config = dict(
    n_layer=20,
    qk_norm=False,
    init_std_up=0.0303,
    init_std_down=0.0303,
    lr_mult_o=2.0,
    beta1=0.93,
    warmup_steps=200,
    batch_tokens=65536,
    train_tokens=410000000,
    dataset='wikipedia_en',
)
MLP neurons of a small language model. Each row is named by its layer, matrix (down: output weights) and neuron, and shows model dimensions 128-255. Each number is 128 + 24 x the weight over its row's rms, rounded and kept within 0 to 255. Numbers have three digits each.
A block is one neuron, or neurons of one layer that tend to fire together. After each block is what it responds to, as a language model described it from the Wikipedia text at the highest values.

L3.down736:098127101137144117084137087099115142107101116126131112076114145129114124143110097161124093150109137128134119135082169116144147141064087115096143104149135190145119128166118157146118126152148143109114187129141119121184099136134121186139134166174114121129095107123138147138089132125138124166135130142129064097119118122110157106125120157152107145144156132097122157117118149101096153129105
Description: Infobox colons, word continuations. Colons in discography and film infobox lists (Label:, 4:29, title:), and the second piece of words split after capitalized La/Lo, such as La-n-guage, La-st, Lo-ve.

L3.down133:149185102127100134088119116152137132131121142119135112107143148134119119136130153133133124112146091085117098107132144126093122137097158122109142135130082129104116095135122135140130114159140167140115081135102179115146071126132123102108114116126109125168168134089143150138128154083154122099124146125173138133118129117056141114100144139160092152144113192120148127100135112094093101185133
Description: Noun-completing word pieces. Final pieces that complete a noun or modifier, such as -ing, -ist, -ology and -ty, plus nouns school, score and goal in school and football text.

L5.down59:134122134123126096105107154180152128168130180113140097126099140162147146127105172084114125116171151160090116135082137126139128124101104138066103115120153114170133138131138165094168156120131102155125098179142118116064122136120110129122178172089108181128147110102181105115127121140137105106118132110107129130129129086115114160123122131084075154115105161114126147113107107133147154121097
L5.down72:086134102128154102162140139129168156120144177122114104129123136104162109162108112087141076109103114140125152144134133098117163100132120155139123098135126115135139150136103108133133143131113168084126129137122146129097152112111105118117112154115140138102173166079089144110123136135155160136112125125116112135103133132172148178122146143130121146102148121131100134147151087134153069145132
L5.down264:144115148138145154130090123077108142127150119138176125118162082138122137145132130126129098073141147098081133121121109162141134120083146145145153119106145133123101139168139158106117148107116114120171110152126159100137158148090094196130113099141127139142161162112134096098120127137099128155064145139132148111095148142105154175149126113155161134113141136169114090153126152109129141151133
L5.down386:127121154134130088141103144080110115125114077091145146146103075105160151111155136151118120138130114076154166149108166150122117122141120127144134107143150108141174122139139136108125139121116158108124113140129165158152123139115131064162144139136119151098132125137142133120160121130132156165134122108105141134115091152105148131119083130146129150139172139134089174143166088138117084125146
L5.down388:114130088114102109090147105161093110115103141166130157150149152136137135121143108132104106119168151108151161188126169129114124084169118188170121143116108153128146117121195180075121085115123130139127119098068117113107144121142095148144098089112145098148143113133150125114147131128116145128112124163115110154159090175123149143125128118111140114123140135151150146124142161100107131170123
L5.down570:136133136147126150143133169126110128131133135099157120150120098098091137144122207122098145152097165086147113102133165096088133100117126087121119133109123088120152146149144119082128100111087137122100105170103137102100127109145082100142156147111133143154145169158118151128155154119148142143107090098136156184150127146088131151115094135118175183109135138120136147112083122110074153121176
L5.down571:155133121129137096142110094114134107114174122101124142103158111128109152168111132180119081137159134150121137134124156135136116143139130105131149093125116114139071110148127147118120112153133128166103124130097131119107138126157157160072120139116154156126121107141122103129139105095082107152120131149130153099149128126105165150155115132146131122130114132135130114147115128128136092168147
L5.down797:127128124102131134088156118104143107127084113155147120110134121110144162134132096135129162117139128117057105141138118127114140162161156174123149149080129164118119118117150121154144099130156157130130145153124168108142125136146100136128131113127152113140151071102101126145100119095140086158163086162110172099154141131159089161119146065133115141125082152154186156131104156122148132143125
Description: Institution-type head nouns. Generic head nouns closing proper names of institutions, like School, University, College, Company, Party, Corps (Shrewsbury School), plus early fragments such as Ca-, -ci-.

L5.down63:136123123155092085100115145151102139104130129117143145176156122149122177168114095107108127115117116148112084140152118166120089122145083099142119144135174123121139128130110090142109088170087161115112131151143107136172132100152158102182127164136137162135157098098108136137085126071107141098122160132118109117148139103126117138134150135084087110122159136148107098146123125120126113183123
L5.down253:118139103160150154102131093156100152131133141152133113097107137139116165118120128116146130166158124130099103134148149110109155140099153098163078161150143147155121121134077101100120148129152116099112123122114088154142116141097137123144177184147087193144114120123122084133133094122104112126139141111080145145145130193113119168154127098111122148129152148080144146169114067130140140128111
L5.down471:128169138137165138143115165123139084105154139142163112108133127142136160152112122131120126128153095177156111134141140135090109114111099128126123097125093135115123137113169117156102149140127131140118164121099135103145107106104130110097117137159103126149139126137095095088154147157145162123138151134074124127120146180143131098132095147078131158133151147131149096103152101111090147105111
L5.down709:143123137135114117104084134135120147116135128140139141097141135156178139159148091127142140142123127145116155161146108104183154142125117134132140095133073123148128090120104195148078171117185107175065167107102106150101155089125091106100093129128143094137133112132112149112115164129104124141143133126156065106097089108154138146130093096148090138137114108147127114138134127127127111104150
L5.down736:110131114146126096097127129119106147116096164158142165124112150141158118110158116107119090124093167175126165094124152127132132102124077110115095153159103084169123150108097097160089116109147148091126095149114123129104125112117149143106121120151129152129098156097136156105121138097131122136126077141102146151153132129129111120133120102139166141105104139120110129160135128155131131153140
L5.down784:144114088171109117125146060150119142115155086100125165132158145128114112110126134121101127132155098156087117104122129150104117106142161106136122098132122127122117128146166151141149106176170112142117145156142116102152130133162145120070137116132114121118087097158116145168116136124135083091139164151142129094134174141141136160097127078135162122110104126091132173117104136127089136118141
L5.down812:121159130111163130126141123149150150092087117123125103135165121102095128167108113129102130169165167137128092159118130139141150110142119167118136148109174137123091149098132124147153120116115182142086129089122176114124150143126152136123119177150115093136109099131142120130116098111115140133143171157090114106129093131127123108167137141135135138159160106131170103101118158101143096119130
L5.down937:123117117149118150136091142100120139072124104106160127136128144119119136127137137145124137098085123164111093145145170140119092136102132121104117167172104195107088125088126125106145116147090138139114102086109144142113114109165140119141127180161117163118147119131137112127135172120141172118136159167128114091156116102109103127146149139110101117117119134126140103149190165119110145117148
Description: Linking word in labels. Prepositions or colons that complete a fixed label and lead into a name, as in "Preceded by", "Order of", "Label:", in infoboxes and succession boxes; also mid-word pieces in table headers.

L5.down112:129135111131125148109130156093155087099136104096094156111152110141121124149147140125132157125118134166164107157111133131155138096161104152125157143129162156105134119118081128132098100137176140151127108139149137095113144125108123118082102120106157132141107114152135111124114110158164159099118132161127164136146158136118069108118134108158093136142087117108134153089147150140150110138135
L5.down114:135100119122115132140092156135170106152114157133114147159116101114112092166182136143090129094108128105138163136102122105103103091124077133111099092146111109153104105142138141130109174120148098139076130135143160143160126085110126149061093146159153150139132142149134131156134121136137164140149125120135096168092070131151123154107083135149113123169095143103142107085131139087117118174114
L5.down118:118137161155144097132139093140152140133121145126119116156122173111112138120155133144116096099116142121114193132150107121115129108126108128154117095116118119105119110111133092115058093128135098141101118100152124097097136114115156146124130141139128159133109107142180128140142132110137066141141128147111147137125189111155120125138099136154153127149103139145102156138086143148121137082142
L5.down254:134123093064131121113141151126146144152097118158137107128161124105137129132138133121098144111130127174148165136148118108112106137162147115108114143109150126147129148111159103121131158123097154133138073153071159157145099120103137145149141149121109120143136141140101089115156151070103140131210129138126146140125144113154104156108148102096150112142102135106079125121157110191095108135153
L5.down319:078142120085126134134140101128106132118133118083144087127107066121161128077131114105130123110138141161147161158113161155121139118136132120112115131091154160109108161112115125130141101153183124124107127162167137129173142102172162151143134130169178112114095139151146161142094148127129163097065137077106172126130091118127143150087140137112112096127136132162104111103101153132133093155133
L5.down431:109140123147164123103103154151128110092132083145160132116089186116139118136129115135102158155135170111122160129087115171103135119089140113153157114155102138111114097122121105151108107147109143109146164136134102107099143145133162101101142139126134140154178124159093101107115070125150098119114152153125140121161145105112153111120087115081126157131087101130113116107107081113114160109129
L5.down529:104140097130118125118142161143182069157106115134138145143141123127093156106139100118157129105144090158122127145076138162131112135136142113106129118150160086173181131115119122099163080137101105106148137155090081130095147108146113141123145127124175147172126181193140135121151130122153123108130113103103115152115125128174161141123179106154127128168132115142143115131133102120145151112117
L5.down612:152127162168183117126107123087103101152113114149116120172134134094135144087145122145130124083055112111154102137122092146130170138123133136142120098126137205107113142195107115129137102162084157134112096116116130143150159139131138122139105136150133114102164143136150140138136105104133112145091117146152111113132117109206077120147132115126111165130106138131148111133135121159070116156172
Description: Second piece after initial letter. The short second fragment of a word split after its first letter, usually a capital, such as D|re|w, G|ro|ve, L|o|bito, W|ri|ter; mostly in names and headings.

L5.down205:124067122117110105157186138119121156144127127135132149143136114099136165119107125133125109138116160134162138126189143121204103108110113128191144133088113074137125117126142138135119132111113158115135127121119145166162155072106119128145094106144134141121158156137109132164107164155149120110132120062111131124081163143137107105157090133138147101121155132178137172091095128121123160127165
L5.down362:092133120136109110152126135115139127142122112120116105127099161140126104112155084151130141142129126139104124150111142135128156139106123131127152132096127109164161096140099092109156114130092125146140146104137144132100166108100102172161118127170074112139143129160055127157108155128143122097117144125133134099147144143160125116176162055111163144094141126187119145112116128156111171126162
L5.down493:099108131122148104128163115135127096111099094111096126128113093083134163163160135117123129125096119124169131107110091125127118164145082114136126165133126130156125092123114111108122139105118178146105138097130103082114122122123150104084172153135115121104101128147129134135118074120166106082137130105133093138127135096167161092138087109084084147098132122106101153130150094166172134121143
L5.down535:078171094153113108156121115140145132141146141103145141142140126141173101123134131113108113129149087144109124134094170099114138119078109105129104166126118182168134147109090106140118160152103150152069154140097154146145148114137122131092134145117153126147162095154133107122141128146140103130115111081155085133121130121151137139158102138062152131123107089140109128147185146174151148110111
L5.down613:139122152112141143138125130152137180174087106137118121107152138141122138111150097159117138112138143133105106134083130137140103100157108116158124174150158092159149127142129132116143122169133142147134142118130136078148092136106086144114173119105140116106143158092121098092127132137113090144128107151105130158144153097139164150114145062102072115155124125110145112156111095128160140149137
L5.down639:076111147130120138126125104138086137085157166119131120126126115146170120136095055141144086121084168113151143137112128139159121110139118131137109086131140114109113161129136103117107165142118118102126159135152145105118122117108129157162098176111132104100135202153129107175142192113145114132124112100122121155102100141146127191162148154115133127118132142119118153091138089151138120135132
L5.down641:143115098136122164108124130112148141115099135159147115144166156113165181149143131116087132130141096108127137144110033161146135108114159117151126159112129139154153118125107135131077140110096109104111131111127151118095114118104135142136105128083144113119178149115090160166154162139117112107119165162148142169091161138149138147137121090147124144145094120143165133080082144145115153124205
L5.down1017:096160156102141131116126185129118113123108124161148102087106103116154079136111134080165135136124104133151127091097144102093116162098123131148091096105152120097151145149097121164108148114102161154146160142146157157121096120142120130122157145111098111091105095123108124133154154160107143123150102079113159133128073134108104129106112169157176102110152074124138121129098117109086145106151
Description: Closing parentheses of annotations. Closing parenthesis of a short bracketed qualifier after a name or value, mostly in tables and lists: (NL), (°C), (LUX), (web).

L3.down135:132141155097128122134162168108125138155129085093119093134154156137133099094127105094136126136144110115111153120119156139145083085131115147144065125125145122130159126136125103114133099100099167108132156123119100126132140096154103140178103101102112134159136145094135127086120147138186106196132101144166122139101112069120127128153183109149157140130116171153114137108088152122154098137104
Description: Split-word letters, closing parens. Single letters m, s, M, S, J split off just inside a word or after an opening parenthesis, as in I-m-age, Re-s-ults, (MAS), plus closing parentheses in list and table entries.

L3.down196:138111122163141102089105090143141113106154092127095100112131138086138112155131109128131143117155134115113140142161097164162164134115107119181120137074076101134164114120101166100166134156127181131151151118139154139141109181116114194067139110125127107119167155136137078124116125149130160104134146081172110107116161108114112100154106096130144131108137135125135117139182120113131143133116
Description: Number and word completions. Tokens that finish a number or word begun by the previous token: 0.0 completing 100.0 in vote totals, million after amounts, name fragments.

L14.down429:097121138141117127118115125138147080096113148136181126138160156114151141086070077121156116118105090132176089127120124106151115120129100141152126158153119130119136138126138077105105143098094151164096147152141122101152127167111119146140168125173142051110126122145114141149151116113114139129138077154064093132138158088153116110122146118089117134176146171154100121126122116128143124100151
L14.down445:102118125166144125123147128114113141084132121131113142160125131109123125145092070127166113123145127091113185107094138164131106143164122170121099123094089115156094103131150089094125131179157081097146147114133090091146158139116135108104131147133132127145148116143176122121116123086151136106090129142157151147153150100126163127127085148109112137107127133164130191128174105136151115138148
L14.down534:101158121133124133115175116129118140065148121127113115103211136124140114103104122106093130151161147165187166143087147108108119192139072151165122155121136124128123098151163103087130125095160134136117153098146130104112099164130167117116127101107118137129138125108126136113109102148104132129142108169115141140150156176150152147103105135104108109156160116142158137103125123154147149084141
L14.down731:109143171142127151116129175110128130157114115131168107106093132132123145095119105117119135110158122128095106158157111097114131156148133111171130097144121143148145135153135104153107164121135099103078114151126107125161126108134148108099105099120161122093131100152136166166193111120143139113126148142172152108146127141115158099157165119142152121150081099099166138173112085105133113101137
L14.down766:158097141129139070137130110100115111114154163118119152169137158138157080153137128129121107129094102156102116103127141150167120160146130113105096143140124099118104150155130127123114165119102070162095114147134114151146148133140184110080119114093130120113069168123138101133158150132148123128145082144136143163082103123191150127134158165113149091088111106146136106108124134133151144156140
L14.down839:153147119123149161123096130151142101090134156099152137115119099169129122124123153129139143137185095059129153105133152131161114093147137158127118115121146108134154064122099162141099107119103124086109141108166113162121130109130122111134144127124132075158144124133082114092136138162156129100100188152124126108159136165136110121211114137088195123161133109151104127135110129128193075120093
L14.down865:167172112152110115105135153151123150110188117150172160164099127101094188142094071169138145117131108186091072148138118101133113119153130133149135126137121158140133130142154141108133134133136140108096126122149123122159115159135163125130148131182095111156122132104160110133145138137117141082162098107134138116124128151183106143116120136106098110135127147128122124157154183177166186139111
L14.down890:141103131119194127133106108107101120146160095143156144122087123135104155151063139126148063143106122091129085151108083144105179152172131143165132154141108216121117130126155133144124134103135131073111131094135110182134097111164150131137165113122129144142170085121141142151139118112153147139087098128116133124145117119135153129136142150096137134115101119159147090151156139111156091119122
Description: Closing parenthesis or comma. Closing parentheses and commas that end a parenthetical or list item, often before table bars or "and": (2012), (52.9) |, Mser, and.

L14.down113:113134133181135114117130139110137161131110106122110123104115143147110104095090148099095099122134153094108136114080151165096152161140147157145129140090141146115115095138139154130114153135114093131160127106153125161123109167123086137106177099111156115153109122159157133133085099130148159129152115127121127099116122122134116131128138089131114113098086124115113093141145139135116167057108
L14.down189:090109121117132132127121099109117135142087130117099118141141169160101133147135095160137156148131148103128128151166141127113147146174141121145141072128147159162162116116106129144135091099106138129121159111181130133126150100124095113101163121155108154111164125156097134051123107106155143054172105102133158144124094128107156172139152140123119105110090135187108112085134099102105127106107
L14.down192:158104124145121086128090106104104101122126154172152140148129154111139129170068104141084131124090124128137167155183146194116127142129129123165140140166171119138089111132138107156109139078127145160118168135167156128081089122116123119140126156123135104099123126155139128142111128100107125130061098106155141121082180109089154139159121144139122151125084116096166094154125100157106083124105
L14.down268:142109131134120075127146144138094151154151120155097122135147154101115126145103152143103115146147164189142129130111131189117122154108146156110131148101136149106103134138133104108119152134147141122147117133151116115108090123086132115140166068130133181178082191114153094090159128121131127105140116137152126123123163152169097123110125131123132107123118136198170117112112133133156159131110
L14.down318:122147141108145165110111117113120093097128146169115111143127159140120149128138134163141096119097103105100135174130094131126066129118098111124125158118111129100136157151085105155114107130153138141131176095144146105130100123137135123134110126145093178149125148130123096131121109085100184115115113149150127147118129114126143169158147139139159143192134140134150111149129174137160121151143
L14.down549:144097143084122149087136134140119159136131144108128131115126160160100127137105142156191091087120151128118148126144125149148104119109115117053152120133116106151175151101102107111131163115147119124123115131128081085125125154149096124151119145148142124153207140104117139172132095103126111140139119117151117101110132120154129109130144111115146138120136137172083103138090153104110162149151
L14.down670:145116121122127148158129115138119152121104161098168107106107104114109104114125172134113112123142132096095171147109103102091114099134122119159109088112127149091086149139124134174126121104078107087131123114135111100102121162117114131121141126103139153127143142131080118098141094151152108164156109088103102124126160108103147104161150178139123166154133120157160105103168081144117143122113
L14.down859:149135145175096171129151134113148100129109183111122105121125140120135127124109103168112132128088117132110148160119135102143093145105122150122146137107138147115131084154133154122159123165117148107159093155158126178155174137106145127136116130091132135156123148133118109077068148126136122137116168114128079104169148105126112147108135155124096151108154149134113068129135123133119135162155
Description: Word-initial consonant-vowel fragments. Two-letter word-start pieces like Ca, Pa, Po, Sa that split a longer word, mostly in names (Ca|therine, Pa|vel, Po|land).

L5.down278:160111098135124124148152081158115166132111150126120130177093128107144119148117093104129124135080106111113125144115110127174149131137121119128079143091102129146162128127117127138131096126148140092161093113130143148104161158122176152158137141124109142124095129092127127139137163095096144112092138080138173155144162132162137130128155119081112119104125109150160125090121159153118136174146
L5.down294:174145151117120149149119126152122153126093135117096107145174116131149184124126133110100122120104122143115101133123141132181124106123112120123130074125137094125139083140118151123155148161114116089101098150111156126150133135104126139115116112132163128118140173139177096147115156108112114112114121102176137138137099094157177103112145116159132180078132159109109132189146115137119105161128
L5.down353:135137148095127126159099153152138116129161128102122109139174145132109116169070161149133138122111130135131154117126116136125109156172126121141129125135097145113110124110149096150142118164130175089127153139143155151138101116138135132137133164123168120133162100135121128161163100104182106133128087133132140128152093089192085140123127097118110142101138166111120093104130123114156102105144
L5.down460:111170097114185157143124124134157109118172088126105142141102143178173172132123097137121150139100113107134137159152109142098108113140125103130087163135119141134150158114103135160114120143136114144137133114124096135144179131102207096072106107122112126121149166145099128106147140189111154129101133142153127073159136168122138148077126121128166122116102109146114169126151145149106104104158
L5.down652:132134166110110084135131171110118122144146144145121128151119109171165133157157124182074135106138139118074129127124146127161122151098125131096146118121138152172107130117111151135107103117105079145084115126133066128146160099121115118137131137139153140142103136138177125150112083188131098067085120149126118164146144133139140169150124091094108113103122098150146136160138161138128140169121
L5.down773:144152111129115157100131158136156115134114110157117187122153111151183126140103141163085124160101172126068102090142124123091111069129111136122120138097165144119167131171130173145135119165095107148106101105158106138093139089143088169108139109092087116136135131154110097126159142144124080125132113085143148118146102135162146160124086104177116127121139163153071137139149143099136109097143
L5.down796:148095182144115119101117136159128123150134150127134122162124141094125155152181210145104109138145130140095073163120151134099131159143173129102115116111115153152123106176125147108115095132135111170180143104077151092107161123124137115142161098146134147080115115124110112133106156121125061161100110127128118130116143131149084127136143122145156152158095114127125106136136134122106124127108
L5.down860:143116115119101133128121180151086135134165112155109193136137122135121127122139134146122127138121090141128133142126111113174128126134097121150125145144119133165121176146099163122167149183131105115079141149078101132111142151089132141129113122175137135131122153143108110094137137124130144167099147134099128111166091127109101094092134117087133136128114120152121135142131131145156128136087
Description: Large number magnitudes. Mainly "million" after a figure in money or audience counts (17.8 million viewers, $14 million); weaker on trailing digits (£400, 10,000), "not", "due".

L14.down292:148160161125133122120169133090116140106104147109137123130102115156111095129143169102115159164124093116154126088126111133081144140116129136137123184125105128112130127066145121127110077119095165135157167091142104127123104109117105104170106127139097168133126156150085095149130145143128116125124140121130150159131146184117185138145087111121139157087128141169148119162157125103097108157107
L14.down301:128093178098131117080139134157169072106136107107144122118148085115145135165122167121077134157159092101074100090171139136092158164144101094113171150147132140092127118145124141159134097113164108096130105128129102127120119092105124126098090139132161152068134144122132129115134149184138132125081138159124179093100131144143100134158099149118105120123136102176116177081137131169118146124117
L14.down665:121117136131126124172138106117134121096110132126171127126170102192095100100077124127110138082144141134153144110128118113141130118103164102151150086118146165075120127123141137159073097110108154132128133130160086101164097124127169111107082122123126115140073123095090109182134103095153172124139150113142151131151144120111115116151174116146141129148149099155140120113168091131118119154137
L14.down672:105124102117133155103120168077148105122139096139135142138077117079129115102108150091107139157128159151074140122127139113111151084125087054103169143134125131101166141142099121132122152110131087122093099131158135134090148105135173133147124095081127114121142097141109174168096126124140127126135101152132109155144131149169199099150133145127086165087119125117085111155112163177144144157106
L14.down820:088131112157154137114123118147154100117068126144141156151154108155165127113129097127096146131122155105137116114120116109183150112139111137142128132106146161168094073121151114137131152109129108134128095084123171113143147130110159110158127138143103153131105158062124126105137158095130147141137155119160117163135147162107143091138134140162133094136126130107111183118168124118129105153072
L14.down868:121144114118126115107150065130134103145136120134106181164108131158094130142089112092111170089135093152084124133143112153157130097184080188144113102115083088106187142103141136142132143117125117110128118122143123124127107155122132122120134144117164114133145164106146131113131144123171112181155138117117148162108081186194088121097145152156123091150130140083165167090121115132117131115145
L14.down895:085115124126153117113124146117167152101092155122137135153141112144157136125128156150061131125178149140121166166117130139099097123151144139126147105128128104117169124160140101131152116125144128137144087103130101104151153161122096209122098133153137158113176116131124119121152159110144161136121128129127134156115150135164142141146079149156129109178148144109154144070109142102150085139127
L14.down905:166094131120149147085135090166167121159156102062146142179119111108106111115117141100119138102105130101108107135091160157147140097145116095145107133165192133116150144133116142094105097099125113085097107143080119117102171161152110133126146130116099099143110157098113116123133167126131143127139144135128111136137122107174118128150104143107131194136113106146108132129125126134165107124112
Description: Liquid-vowel word fragments. Word pieces made of r or l plus a vowel (ro, la, le, re) that continue a split word after a first consonant, as in C-ro-ss, C-la-y, g-la-ss, also starting pieces like Lo, La.

L14.down77:140100108119142130167174106112103127095113112109129139096126129113099168145118139139120129152190129093176152100153113129149141146161188129143119126118127162118158127137107091125152118102098110129144072132153125096173088134135178164115116121121115098142164097148177144114140109135134086136152148100114106176128094145154107104150112142132099107083113098150097129130145140146140106141150
L14.down100:151126105108080119143145101158156116096158111121104152159100130126108117098133142110137118168096139170172100094124111135161147145132087128130141138142157109105121116149141107147117110100149149146132140090136148114152074130158152165132133131127147139137109113133120146143108132135138081148097168120111138076138124158115104106142137128120155110110160148123158146146128155147139116090150
L14.down236:068122087128141134154126109125135155150140161127126140113138110127176141129121129096121159166130078088104130110132115120103144152132154121145139120090159144117133101096123130084124109169138141067143134131153128152149102074175165160134154148130086111121150145122142130136118105154116111129127126138114156135134079173124151112156106109129144123179145102180110119135121108105153125128121
L14.down345:100113160127104132168137119178169157087125158131161123152125128091165169109156124109098113146107157085133130139137179150079144115097150119091076150135117112131130143180132135135120156181142176182106125163133136138149124105122122184119086160167090111117126142119100114146107110149125150177166131105106101131120137130127161163156108132115183117143138122120099135122159106172161158127132
L14.down371:144116115128140140102136099099148119106116121085118127086124142102148128130158143197114086111122130173124152136177143156166140116161104115113142111134130150121074121122125083116141125143146146139098149137125100083165120145117120133127153160153117127193131147055119115139140121136128130121111141156128142128100074183182162112166107096105137115135134128117179101145151164147129130130131
L14.down617:111120108127107126182144109129126115129114152141108078131104154083153158150138196143169134107075135103198138150132151139114128099146099105134162102140130151087148129155140103135172120141154128137147130154139099149118136087093106124133113105166111142131089135132092137153139101076111158134109138109136124138142129107142137127115141121150128093148109154113077101101105119145152106127135
L14.down739:129100123145122152162149138113115124139096161113121145119128111081108140137143137121132130105139135105092143117119170141114124104157075112110138172100089110166141144147125105125155154090159102144176098145187152094167144135128167129146145167123074113078135091113142107144157103155131096112130178093083143136107092136135101098193121101152166167113141112146151120145130158155113104126150
L14.down793:118097150120112150093142132089114193136121135147165112145193156138129104148117137103119167141093132101170091119126140166128149133117175163112154130101152136146124140126075100125153102123120096088102133118110145146163133123106096149097141200143080086100105151137139094118138088118180150111113145148137132148102120154111115135145157110149144158178105176127108097142099133134133139096124
Description: Function words inside names. Lowercase connectors (of, for, and, in, the) in the middle of multi-word proper names or titles, such as Institute for, Ministry of, Against the.